MLP neurons of a small language model. Each row is named by its layer, matrix (down: output weights) and neuron, and shows model dimensions 48-175. Each number is 128 + 32 x the weight over its row's rms, rounded and kept within 0 to 255. Numbers have three digits each. A neuron's up and down rows have the sign that makes its largest values positive.
After each neuron's rows, "fires before" lists the tokens most often just after its 100 highest values on Wikipedia text that the model never trained on.

L5.down368:184138105146070114145146127117118137149114248092083184090065149139135154118143117161120128138124175111101163115134155108104063094126141160119134048124160149127191108158123142100092098165122146132160137106111186137117165099141105171126195133149134168158119078126152157121092124140103149177097117161098138164103170084118174117085078131085096149152153138145143134140116165160128114128162
fires before: " ", "ics"

L2.down309:121132117124109113163135157111140156123172183115118170093097147149094094160173096095119165124087071140146154162170139121044136204096143108155165162099155060169113149201121171161180115101108157154104145131098115151093125163192078148119174157131076112171126192149169137156081143130157138126111122135099196100108124153153123122117103065132123168155149184117142109154101134134144136110053
fires before: " |", ":", ")", ",", ".", "%"

L5.down171:140134172164129125098123128051114062151139111161132063192157140182115166132117173121118091110113146145120120131160094120142159124144110110156127102108064118079134124198152176083130157136159098119082134176122127171134139106070139163182120113186056139178149150139065081133186108122153188118153148115097141152138136136110110151145134118173136138130111207148155145146146198118146128106111
fires before: " ", " |", "|", " in", " place"

L8.down256:105078118088137181147133091157170111144058132095172136139181110137107152131154136078160058119098188133118115165141163129139107155121213153175125114127132217130141149120083155129156115113097102087149148067131098166092126135107180119150127126116107106147151169103091158171132172115068103148094134061026177150153177168130103112109123096144138082134118111096163165158117128125164131151137
fires before: ",", ".", " in", " of", ".\n\n", " and"

L6.down282:109068085131085189182196078110136145140131161159136176159118095156102155127168112199093114057150087114106062121146136115147123133144084153131108115156113167158087129142064121068137137133124105111098064171149144133131099128141142106097151177122115146164128186127122111081127095126113176141157126093056127085133105164135122154129127183126184144171224112104176152086160152153113141135101
fires before: "0", " "

L11.down240:165134116054130130110113158073135134052111105125080146134104106149156093103084157126140067081149123124099171110116112059136113099122142175064143122099179098162163153095125120156126136124119057104191056166107141137093113136160132094074142123089131085091078089185168170185117061124083158201165134103111114131105113174126105066117165111129171126112125130129085165138136149180151086135118
fires before: "2", ":", "1", "0", " |"

L7.down363:143202120084110107128157134061116172151164103149121113167093080080128167107110127123120170143129152073147119118066180139219124173168123160096095169083115168069102127170112123131103120105169144152122121142104105139060140127165138111151145130149147138128149131140111138142082188105131092135173144084172105143126122181146125112195156117148129175093142146147133100159088111144106166216104
fires before: " |", " |\n"

L2.down358:119130150157154193179059101078141091149154146137156141116111071135136089113176144115152066109164152139168148071119076165122091143143131064092143122172146139104203093147177066101113149125114074101110101186082159094059120135107093102140165137146155110138107169098126119171099110097122170073126106139134158117111158100194133111122154092143136106170111058141078150191182145112141158149077
fires before: " ", " —"

L2.down16:124094093152164178128124149138153110103124130101146137208150141081122190109113129135168155095124098117127121112081152193145110148111106145163119155181189066114110131117165103139119174224108137125107104094136125153107113105083147098121060168172115085142139127146157123108143038085131146114080146119107100091136094119076069124043197187122126114110130098162140071103141088204072142144114
fires before: "0", "2", "1", "4", "5", "6"

L6.down363:130191153121106166126171119101138142148133134157146113113091145167135070128108115074148196136108101090077176130104102101108101161209126108169142152152086091091107138166132172128126099124161174149151095171102192138109075178205101091143106115128101141118190142105151054093112082121121126060113121186142187118146091140124078127120141116153121109099114176184168119145132119094111087095175
fires before: "-", " |", ":", "3", "4", " ("

L5.down276:126139101073167105123114151147165093125177065137171132098147173164137152165097162117117088141096107139108150110184151136128139131148171124097125140092112065072142144107125154093147155111124090151124151169102097120159139161130175080171140123124098103180060135122077153113121159049112128126114124144129136166169194093107119105188167122140163109141118144139154087142128082152092102162131
fires before: " |", " |\n", ";", "–", "."

L9.down174:110084169131123133135104149035152139120148076125048129083186130169088154139106146100091135126170133133132167107034102180149173143180166084142146114143187105147214069130161111125127097094149190076111118154093094112145116164133131120106140137101065143150090096102138204115152062139129153094121130138154098126169121154120151077080105103090129090131158111107158102093200115087114151108100
fires before: " ", " Best", " Female", " Male"

L8.down213:108088120148151161137118118153147097154109131115178177185124220172126088116122178088098161076128093171119136137083199129091110153094134105130134082119077147149091127079115146085133181167138144118105208167092081084116184140115117145127156059148076106130178108099122132118116132079109093089110126127112096153121149095140095097124155079107082101174114143126112123165100140153149113153097
fires before: ",", ".", " and", ".\n\n"

L7.down15:089166137096101107078184166146224057143152137140107187106100161111117138152103151151163115093125130071188210142115113092120126051135170087143166155137115125098184138165119166074145080094114113158108162122183160150111086120181180135177138129118165122133152134074173107150126139084090120119102126118113149110212147134158085118143098149173072156162105125096116168160099147170046092142112
fires before: "0", "1", "2", "9", "5", "4"

L2.down256:105116158072161140179161114138149163110105088121161200140162147155157182184142143087140077131141098159113110121106128133112055131116142144162108196145107076160162151123094147131155126099154104147082082117072125117129104111119137125120125157091176157168134141139102145135158105179122090107190131082120132121118115076192174125100112111098113123111158160053077101104193117141111133106042
fires before: ",", ".", "\n", ";", ".\n\n", " |"

L8.down229:132056129102140173163170142142137128095063123147110134067127163131093123172092146124133180101119068118160089160141120135148109182190143073176172152146103198140137124093113091159129134198126124142128130128101095161145110151134167151142157127129140141149091108142149083177106147131104146147131111161061166142121140150147149152122114156107061157158107111134118161145132095219140157200114
fires before: ",", ".", ".\n\n", ")\n"

L13.down344:124106128116153165198099129092152149101171157129120137084099096101142138127202091151152105084128099116103138102129118127143186092086103109157199080141153107180107108115096134060141092117113114108125129124084117106096152147118168151108101121128110117089144146096112119091166162135056130131117112121193116069108122142117096048109096140071160089178119118145108152120152135038119116114193
fires before: "1", "0", "3", "2", "4", "6"

L5.down190:097145151125159137086143096065182115164164177129079183079153176129110135142177129130153137157104146116167129132150106155098117213107159124103209134128142112136130144172121098119109088141101127137161131147030114120102079075095150126160176135183127189134155138175158113088142174093127156084139145160130133092084121141128118073137152138160094111154163124142068116139171101180073130139138
fires before: " |", " in", " |\n"

L11.down108:147107123106120148090153134144168139121091121167135080186150075162135137108158099107136122105118141106133093139177101108096097148079152145126130181096136153126169129133106142117094131146166076160126122091149056135131086114142124085201151146090155143124119097148076174110151113149157142143143101153092123089158108119146152135200175169145078074119148203147133122115083101203100165138152
fires before: " "

L5.down103:123131164130162097143164148180115106032226139108190149091129120161068131095161169103063106128135108070143146146153123159143137164097096096098137087124101161203190133135119133139173126099169087172174112112089183173174191113164126107111063103112103109129095176124129106139085124153173116130105103117102111172131137085095074138127143122161121141097137138099148147134111085095089122094074
fires before: " ", " (", ")"

L11.down291:103173112130120154109118110182129103098116160156159165117104108125119092180109141149170129058151127102101134154118144160157111042105165043107171161111137086105130142140080127092109155109122218141138168124161141190164107090185161124132172129130184127104138091048117139111091130119092057124121126084140157112144147141122080147134080179148145148157117129164089141100117127125199165143125
fires before: "–", ").", ")\n", ")", "0", "1"

L12.down168:135209112087093152134144104154075089132151137076102142171082097104117110189116119146148182076163066134121180216122149130123092150139116183146115108095193075123102141145096057104111164092112097126116102119171150123163102133137131161116136101116157057120209154089094095133165047133131122099097151158097130128159184159137125183142127145152121146106077099176148122136122125150128155103147
fires before: " States", "0", "9", "1", "8"

L12.down166:127177149095119106155137146109113094171122099145126069116156100125067140137160160135161074122145108165120083114107146147120117125095092105155070137151183086122201078111167166060168128174102115145075173079075097133165102168095114184151120208127105171146140153119099169144076112106151109122182091120124153112153114166161169136155076120111132134137125083109122158154120216182148147126135
fires before: " The", " It", " M", "History"

L2.down183:148156115135126122145101043100139104119145124071140114117118157104184195116111095098101093151111125205138167152152161115167090113114143120134196178163133126117099127132188157103158116128113171191123139118120113130131108090142202159056156085128135136157149067107121146153076167096175153068095171115119127079135149105123036129099152115188085072096142100169157107129045146123170100143086
fires before: "1", "2", "6", "3", "9"

L9.down21:104129152081136111128134176102090164143131100063105075119131114171137180120201077081132040183111117114178159107132064130096116137115108138135155146176103124120067203089133199157137110083105133148196086065083124118142100078163139096117121074155108093106106104112101128159163167120125171151148157134158159157142131137116122153134122104192112111117116112119107078120111096179102127130093
fires before: " "

L6.down310:155167103078124156079128140078138165166147107172135086069134132133110114160142163121146143143123115132115122140135159138143137136141088150091139150100132152086061108135156136143129063103136116110163091119158129087137184113163161139177163080129086101145118078168146152062122071124111120139116130101164200107111117130140112154156153081066100163146171153169144065181103176153082149147109
fires before: " |", " |\n"

L8.down304:099087152152100085116098097149140048118163153136135124164106074120131116147089093145054093137134102145097121189133080154122117087098173164183125121128142170136130112124128074096172101179136089144170176149137126145093141090110092112155127089164183153134154138135149131132107121115135129146109096164086139108109152118128128094115091135182091120087161142176201104077139207167126150086146
fires before: "0", "AN", "1"

L13.down117:145112130123117098118146212104105185097143080111155136183120074142077068060164123091125152127146106155137104124115132134079157121097102136124099134078211123161122109130080084097127147110159157145138110130154178137174133100101076138112166160119155077109134067154121151062037166181154160156173099149140133133136132153139169139137139192092143142085156152129124096103125156173089102131031
fires before: "0"

L9.down229:097134077102172141091105173109134113098147075099138132150146114158133137157108100096112051081162148134126097080109123145170087147177130135166191139106139109195136078100140114145157132102153101074174121112105146107058115070088104116109113142200071071091109102085143118127076118126124160154123122153186131126058148102145162126159117046161103144155180067044141098134176107146145123128152
fires before: "|", " ", " +", " –"

L12.down187:125124081096118077083152104114124090167118133100157123120104084082166123142131128160144109084149101149080101079097099115150127114118158185128090114124123140143147138089130143129156178166097165128169203092194172108162130112090078111108122053157125087119152121083094188080132173111139131118155103156138119131099111073127186203128185131160149175142136165107146094156191168034145125145145
fires before: ",", " the", " ", " he", " a"

L7.down206:112119127179084083142140124127090153083105106096129115134144142125119118154095098117146149146105159093129096147119151126122141136203122176116116138153146087154062187079120088098113161080082102131133117116115172062136108115113108141147095138057122105126138117133122173146108114115127155176180141134102100082100113176106109149168170178127100158113080133143112140187084060059089120159103
fires before: " ", ")", "3"

L13.down231:111182139127113135041137122161125119153151131118088118142099127102133109149156136156128144155075123091085074130139140122136140088135088185160067125107079189084111117123147126170152201143134163095099062117115138175071127143204094128125137139128117100137058173136139141091076101179166159094122164119182147107089119155186129120151130116159087112114149116161103155075144111064138104090107
fires before: "2", " York", "1"

L8.down342:062207160149136107121118114156154162154106126131116108129041111114135105116093102110148221091119124090118099177104140127159077188104163135109094122146199128129106140075051133124103098141135134167097119177092127146070098092129141102159114137097138149110148117149096135095164105132158117091061092154117072063133133094156143112166128183163101104083114091136111124140173114079154165094133
fires before: "0", "2", "3", "8", "1", "9"

L9.down230:136113096102160128154180139149081113140168151150072178153166110159130069113147155094154108084092116111150167112134077090195087118082147163176089184072109165152116117103096107090173108102132103138136147071063116077141096101101097119076166160151140140136100169135137215110116069132163136168118107136115130115178117107140115148106119145155150099150149124104107181120105182168062127111140
fires before: "0"

L11.down126:083012120103156136126111153152126161111172148152098072109125077114156245137161129126124130157125122124110160041060107151164075141155114152167127163096118145132138059139131111131123131148120145112106135111133147177125167117178125140140134158122143122149114167142148094148144127151140128165146109156123130055088142130141121146154105153187154133125160094110168171137151113239086076123142
fires before: "0", "4", "1", "5", "2", "3"

L7.down342:130102132099100112167147132161100094086097106143059171177105098113119129119137114118128129112129114155030154154118095146130144152145206121113072129115116126142120141130102153088194118103086119179144120122155081140171062126178162151112150126172149081172111166125129123143056221142094050125126118081169164107142075128194167172106124188138156117114126151101130122107134147122143169107124
fires before: "0", ")"

L5.down114:130154110096114094136131097105134074102100171146114131088102123104163183143151087123107134147076106143154063134081126110120145148101121090161131095100129106136150090114141095149175139133117142191196123137101166126193160072136110140130155142133200134170106136172093103119198118148145135108158152126089113143081081094124117123090169137121126137131108110081195111154132021158095203084077
fires before: "0"

L6.down352:166136147124141155101090136123179112206127145136122100126182146117102145157096126120102122121097168038117122100091129153092071149184110119148143094148190130106128112115142132109096061108154160144135151054102147100033186131103151147167170149082142144122116141129162092129090118079119123093147097140167105164182134138075139128104090090128121150181152122177153121112166123098161141165098
fires before: " "

L7.down165:191121136056112183147089114135124103195107169162125134121151082087093141135219103126117049138114115109080160103105092105126159085126117136053114152179089166106111095170108137127147207089171142136123105052115112120163113139113108143148112111159134111114119157141105074169130131128104149181138144120163151129178080118157137170127139167167094170145128108140098184090134151106118075128139
fires before: " ", " the", " this", " June", " July"

L7.down73:112148119151106130103122166084135091111152141125157127184164120107131108144151142111155105167157057064106101134123109164186088118071153108178100123180164167145171113131093156103158096134074106117106155105084144100127077125113083137169126080114196170070067135173152101137143164172121185079113083118115138097099120096152155110097121153144129146117097137213176135128118076042123087144097
fires before: " ", " −", "0", " |", "1", " +"

L7.down93:135137083138104136141112119085102062098025180126134080163143092133130101159114195170164140156094165171118142143106126149114117155120185155184130115057154196103130103137107123126139191191123170119123075115072113127069124058178126153126135163184152133135171153081123142151142066109071144178098179153174113172155123140088135092102119127093098131136068101140151146062160118119107164161151
fires before: ",", ".", "\n", ":", " and"

L6.down10:148113161084168131162081113112144144149155068085123091090121093075078184119095148138127123125151112151145137124134130098110152194139149177093170134121091175167146108170124074114155091134106173105159170157098093149117122104080160132147113094131111071149073074065111152143126101086117155164190164078126068099077104134161180084099143133100159125122191137114143125147092140080128174108164
fires before: " ", ","

L8.down345:140107129153127131129113148106130097144099105144126151108082118105118093164064138177166096212093136134153133147162149181086084116161152127144119183160134090047141060111075167140103077108172133143137098134036144109127178050158144157156162133087181118110126132139109147070136113166124133104136212137117093172090150134185087195140126138171093084204116118120104099143118131118117085141129
fires before: "0", " |", "1", "2", ";", "th"

L5.down77:075125120151156096120140147113169150129125124161058135071076103177127070131033187162217176123154053117099149172064126144125124065185116122150118098062164121131146113107103155106142144099133137105152122191157123104172134126152157159108124083109094149159123142148094098083180175167157139117145113148097144068111112161140150124203180126141128124128104119124122099144191189142155063160138
fires before: "0", "9", "7", "6", "5", "2"

L2.down160:109155103129111144168146110087161100144096103093116111188106175073118124129125105159091096145137165125124115129114087174112122127135124070153151135076174086109182128126096104143080124139177133137116119109102115140160119089144143135160164226126162125142164145093166134146137075130158180163174096109132183136155115129086041164166110074139084108080135080083109164172140177149080166158079
fires before: " |", " |\n", " hold", "{"

L12.down197:148093084140066143142124172119112135108114118109090196105161117113037094137161073116133113129181116129143153167179106119065142092114149147172117150141158145142101094089169161124093132121072104093078102124098127114104128151048143068080166178142096140116098105120170155079095128122111149146147119063051104152087102113174141091089101127130038151111117171096149169094102165176125113121147
fires before: "0", "AN", " Stadium", "iro", "ung", "ad"

L8.down69:150070116116126057072186191101111094187112167108140141107177095162132131105087121088169109113100165163149135124121128168170093134099118143082128137132121172163067151131125158167100164060129140128114134123135128107094125137111131125125123143102177095151193175079106117126091170110197238157155105109102087169133138137149166150130147139129140112138125109084131171189116121084095153144106
fires before: " ", "1", "2", "\n", "5"

L11.down356:157149151192112115103194133099041100153047118146135117134175141150170164138171123086121137133105119079085097168127097209149078118127127124102146123144169107134091153148100214169137135127127132132163158165088112161115127096136131115046112135097130155071179099129093103125176103111171149091152126133182076111114127119096109160149147088101163142148176120147077185076177169080150109147106
fires before: "2", "1", "3", " Length", "6"

L7.down16:159125186070068178085130132109173096130119087099169113172142161136137077120150150102148134133159144149032237129142130151203071150092169136110139121170138120161195088182181131159150126088146089106111096097071132132083129140110168074184113131151140153146108141127090138156139187133123105058144110140092137154126184100174167091155147100159106127117118111161186156131153146061112131105144
fires before: " |\n", " |", "\n", "-", ")\n", "–"

L2.down351:136112128126142161161106105101148104182182117147220066095120087110083109148212129145132129088159155122165138065104169167138096116129143139119123103193182110064165107153175112104126096138127189048107137164112151169087096105123102137136167113143197133124135176116085184107126102170110126168146109132150126131122200153143118168131078089083104128141085141138116104171194143131163084112065
fires before: " "

L6.down190:108116110110116146131188162100147191128131103158143072121167157137141103104094147107187133074115133120105088134146152141114083139120115118160141199073151110144059144092099103169108127111157134153154120142115183155185189053055155054136161161098123083116141096129126094134130069157098136102139103149091123168123120117097117170127118131124073139140126148092050098112119101092158078178100
fires before: " |", "a", "K", "CA"

L13.down175:096084120100106120101124111141104145085120139174132145144114072121155118092120130184088082149108114141108111131099159183134127120080115160112071090108128168121124135120124163043100119134220126178131118060149165160107177084147118144101105111153176130141062125097090096075155096146157162094115177153084151091088082134140168120141091098138165124140175127121197185095098124059170127130108
fires before: "0", "1", " ", "2"

L5.down303:143172099143151113076120083097110092108124040131112109117148165116121105088121151111093099131172150128097171115127173134089134122146148187155107187105119118125036070148106100188093113141123144111138100119180121156118153152163185167147101102105124113186153098101099176097122155191166034154088177089117117159106200148116161117177119082111133101124163088178131141159128093150112095152161
fires before: " -", " |", " Al", "2", "1", "--"

L9.down286:146165089093124160200096138081177148120132137164062098171149144113145129065097090123145145148109098134097080057123143186156096149236113105137153123113100055145123102087133134130119104147146105159146109122140148125153151097110148075090126136084098078185125132126090089119138152095065116134128159173141144104110080092111192094130147185134112097152119108172152140138164138119142159211156
fires before: "0", "1", "2", "4", "3", " ("

L13.down306:146158153085184145120086130176106131107152156137108083198143097120126219162161106114121120092109158162167148106088154122080118150133161121110177058135076091127139104143108185151125077147111129162164170085159095127107098204124082129170098104113133172152129135120156123140122147116090106042180134126084115111136121099113154146106088149101171146132162098114140079168126133110137149103147
fires before: " The", " It", " Form", " In"

L8.down76:194154160153143171161121098090127110164155202110153198170179060114142133053112108106093096147088119127085092134157085167172114091141115170142147086139153112207090135145158172093156122172125092164106128122083147137145138127101190117122183132135096112136057147120177179103124096164106078157135120103128140112134056144150120157156131159160171124167148115127104165095106132171118118123133
fires before: "0"

L11.down9:188100065146138180128109119128176147173127176093144112134158135154152086147124147142105112166156188153148138211107102126135159130112114112110161141140207122145101132123185097113121143120122159148180137102123167128157106160131134133106101153146069255167144139092125120097118179120104127135165163120129079086111129122072092114135133108066064074150150072112068184133114085075143157111139
fires before: "1", "iller"

L9.down289:104141146176153118140104125106109182115115139100121126144151108097172133164125115153118149131138099100110151151173127123141113048142106110139160052137152160104096205138147111088167095139139162117122155092157135155128146130168163127090220096133085152096124108158156134120095141040152127120207109086130171214095134090125070191154083158125121140146109141092156100121140139170093143088160
fires before: "-", " the"

L2.down299:136190112126098129166132158123176104154123140072113131158101160152141099149130136092116156141141105158152131070193139132129143157102122066129143101114165042129139103159087144144123110127099117131118136143124172156133071150181099186145104126154157087138119169136112107100185106127127149087110060051138101152121155135108137137135120157124067080096151163119121128122179208126186097133136
fires before: " |", "1", "6", "3", "0", "8"

L6.down245:143124176095067147148144138135104127122150134069140104109146139075173117071104159090176117123127142129066191049090122131173111148073124137121174082175106134131109124091102165141145180108138178119118142136208151071138151154102103137106159116122167113117110201095140151184163077121092145136097146109083134146106191132167138167103172129130095151143155165153161129144126121099111098172152
fires before: " |", " (", " is", " /", "}"

L6.down74:188121063113099115142166110094110097165131147168179127095114116134155171102129075123138158168111101118182143120097099168077114091108145160077106163114083102138109162124040155182117109103111116144122161150136094076142164078106151144089144107035165112126129113145185151102139171172105132082128153147152083106143122115100113083074162134082121087150118073145200130128138126127141073123074
fires before: "1", "2", "9", "0"

L13.down121:177130072181152162152053158172135136105147151106112123181157059115160078134169114147113128118092090130162105107150153113143168153089136156125138159066160153200131129146108083128174112129105082143145171136109154106142150179134067092105192127065093104107124175114134140158097171137167115129148139170161143086122106088118124141106065140105145148148128133138141140120159081129114141172176
fires before: " with", " the", " to"

L6.down12:104082121123142128095108126105126092074150140124143177126146102099125165120133080086148091097213097148156094098173136088160108147106099113120119220150183158153108132135125128151150160123054112101150136152160164152145126093130110082104123161062130119123134131130155075138107131072136142135100177109112135113136140178132126131175124176131148113150177117127154141128174045129086144134092
fires before: " |", "0", "1", "2", "."

L2.down279:151156116153146103113092148115127087125146123088166208120128136112154177120146163094163169126141094144133131076086168107167154139162062087065186130128112131146170095152103101094106149153120075127167124142147067107146126122135103088167140167101091119160114160034164192159099140103109121095210156154078133170148130047081139155133078160094127097133125169130168109112161059172153093134151
fires before: " |", "%", " |\n", ")", " m"

L2.down142:182136143141184121105130136097148146150136147123145192071124135191115152059109144121142113128186175116104163127156149173176087139099149157094155128139119139130139147107138140101121105183131113145087061140166162142149165095134108068189136127084169120099056126106133106162071128170147113162088120104124094182148129086080170166163154171096057090191118148118125124141167077135060147132118
fires before: " (", " ", "s"

L8.down131:145192113148084127073091137069113096075123119072121111101140103084129052123093142079156174082069103121116129163155155134129148140179143141120122187139149155157106103149108108100166121153082106155174176204100177126091077151091069111154132126155108165124165177126107105096155164093113107093172191138100124160154141170127149131130130129198137082132119195114159178157107062137178124100148
fires before: "0", "6", "5", "8", "7", "1"

L5.down185:111084116194124090146115147112107218132153124124133152091153078162093172083108150103166131129105134086149127141085108141184115164107115092123119095090131115167147110135075179160190118112118053121158126133130152069149094098121151138161093093122142109067127133139164126167124139075186159178128120033150084156084143166100108181123137108149152127169142063089079129102123087175044126118168
fires before: ",", "1", "2", "0", "4", "3"

L6.down69:181128093186104177146113082128189159161154147157109127077067139118088190098083096146123180102106115156073139159183128102119131155098150130132160103159142119147138185201154086115143142145139101207130081172162213116187051135136130127153124151166176193088112149106137089192140065070107118116093158121089126071158134117142110109178093085083144147140153134125140191098126149165124088115143
fires before: ".", "}", "5", "1", "′", "ins"

L11.down110:143067151131123058090131125069123111138061148144118148098100130128167095113107089147082152093128066148095072193117085138177141144077138123152111101092102152154110128111154099105165093164131081103104107129093110097122198164162139123131129174184151115116115125096179130178126099148093150139114164099102128083146117174157139096100075130135131139096140105138156126102086111115157179158153
fires before: "0"

L8.down93:167101151089157136135193137145124127101127172162094127102151127127134141113131142121113085089147168162147158091161098097208124133094191140122186110081101118140092104124090199088152086043176127080156134088145131147098064141099126147144102131140175173138109174069101127133115129132164146133125164115120152149160118158108082109133102115160197103101092120129166112163142148157128106084142
fires before: " |", "%", ".", ",", " |\n", "9"

L7.down273:086079170098178104128116152108125098114135098156104137096079129136124220192170134131131115144144117155150116154124146123129108170170177116113143129144163125149076150116104133119079101122143156150183175096061149170106134131131095114162139141105191169132106078168126144160068128136185168050158150167071146143087115078116139167153171082144097141153155183141169165143011099112118152211148
fires before: " ", " |"

L7.down319:123116147116106132082100166076168096105107099049101147100166158107158104147101115147125138126173102138159129125080037060157116107107141091149149114141112188118114132151136114128107109117097187186143138088160129090158220140157140156103172114137136164148128181112126111155081143081135169141133122128110121188162149115126104070153130150125067115118152205129135140138139104187140173150111
fires before: " |", " |\n"

L5.down159:076086185109114162073108123128133135117120122151111098119199142161172145195103103104152067162141054175114106139180063100144114101182100094109144151099124152199138189143132112130177112182143086153111133099166170110094161065096142107079117133199136115115113143067126124148072102139160099138084126182108133104076122108125147126132127139170179160167144104113095095099099142142141141125165
fires before: " |", "N", ".", "res"

L12.down266:174092168161094123144120105137117103147083182180159089164097091144073100118126094129145179162158104096159172159077099168146099146163147129155124138106062180035144108103108136096122110128139172154151132098096147123099138126147135142064093133145135150126080079153181117128160102093180126132157114112170124106169122187190156119089119163122132082164133110119147128128113072107100116143172
fires before: "-", "u"

L7.down11:094070086143141122101159132094158050122144128089146153085128181141110141160103108175126126115190073166148158125173164143147112135090129162115112124112164096148179140154128129120160116112132094182130122112102073143158176126086139095095114198085147132128081090116137143149157135143075106083094148160082120108130091121146145149175136128106131112149128081202189048171107146135166115068187
fires before: "1", "2", "0", "3", "4", "G"

L2.down140:161133124045160186148160130114082110096090152122117214155128123088165156115114140091130140136089110160100161117142188181099151172162088125129118091128132104143105091116106075167147112126052151125088096137064145120116117130179146152180110063114095069165123165130130131068103131157163079082144159134123172072115186142161122138092067133116074152096149179136107143098136118145132134155109
fires before: "0", "6", "4", "9", "2"

L11.down344:151144145128093082111117090180155149142106113133084108108145159148124097181155076173082133123084123096210170175088141106096103095131112183121085140148147066155161157102092133130173143118138143065099137101072127100109149135140088104101138076102175114086137149113124140092148136173098151134150087090072168113084173140101168150096104089125114132117148163064101130098103149115156133123132
fires before: "8", "7"

L5.down204:129093166124146102153159067112134135088162164176120194150082093134118138074075157165103109114102110135100117108101055096107097061111122152152217128088115152142084154119096134149150141158144113121137071084151104151177103062143132130128103191182150076142108140104145142091101122174121120123111102129113105073182099129147152176129091144082150108138203144142147122107124188162146123188150
fires before: "0", ")", "):"

L6.down147:126110149181077107137152103108183119104158111145126128202129165146175101132152094044141149127059139099163129119101140119123140150134101065091111093078122152091167137183130123105115163061136096168107062088163120143100124128148084100163120131186155113146141177188103088169116163111111134153112153120154134139115096119130214065161095106140113084080162143143109097182100125102074145187107
fires before: " |", " |\n", " Party", "\n"

L2.down229:161109130120113116157151088189111144144113085175143061128137136110186156124129153128065152046182168173087155134192128153075111168129076085105132138141141142088132124172165139189110138106104104134076137132168124116111143118139125116158164136094119106144069084129122114183161162117202127097146146149169131128110173166082070088173097119205091150114139128141139107105109142118142094082095
fires before: " "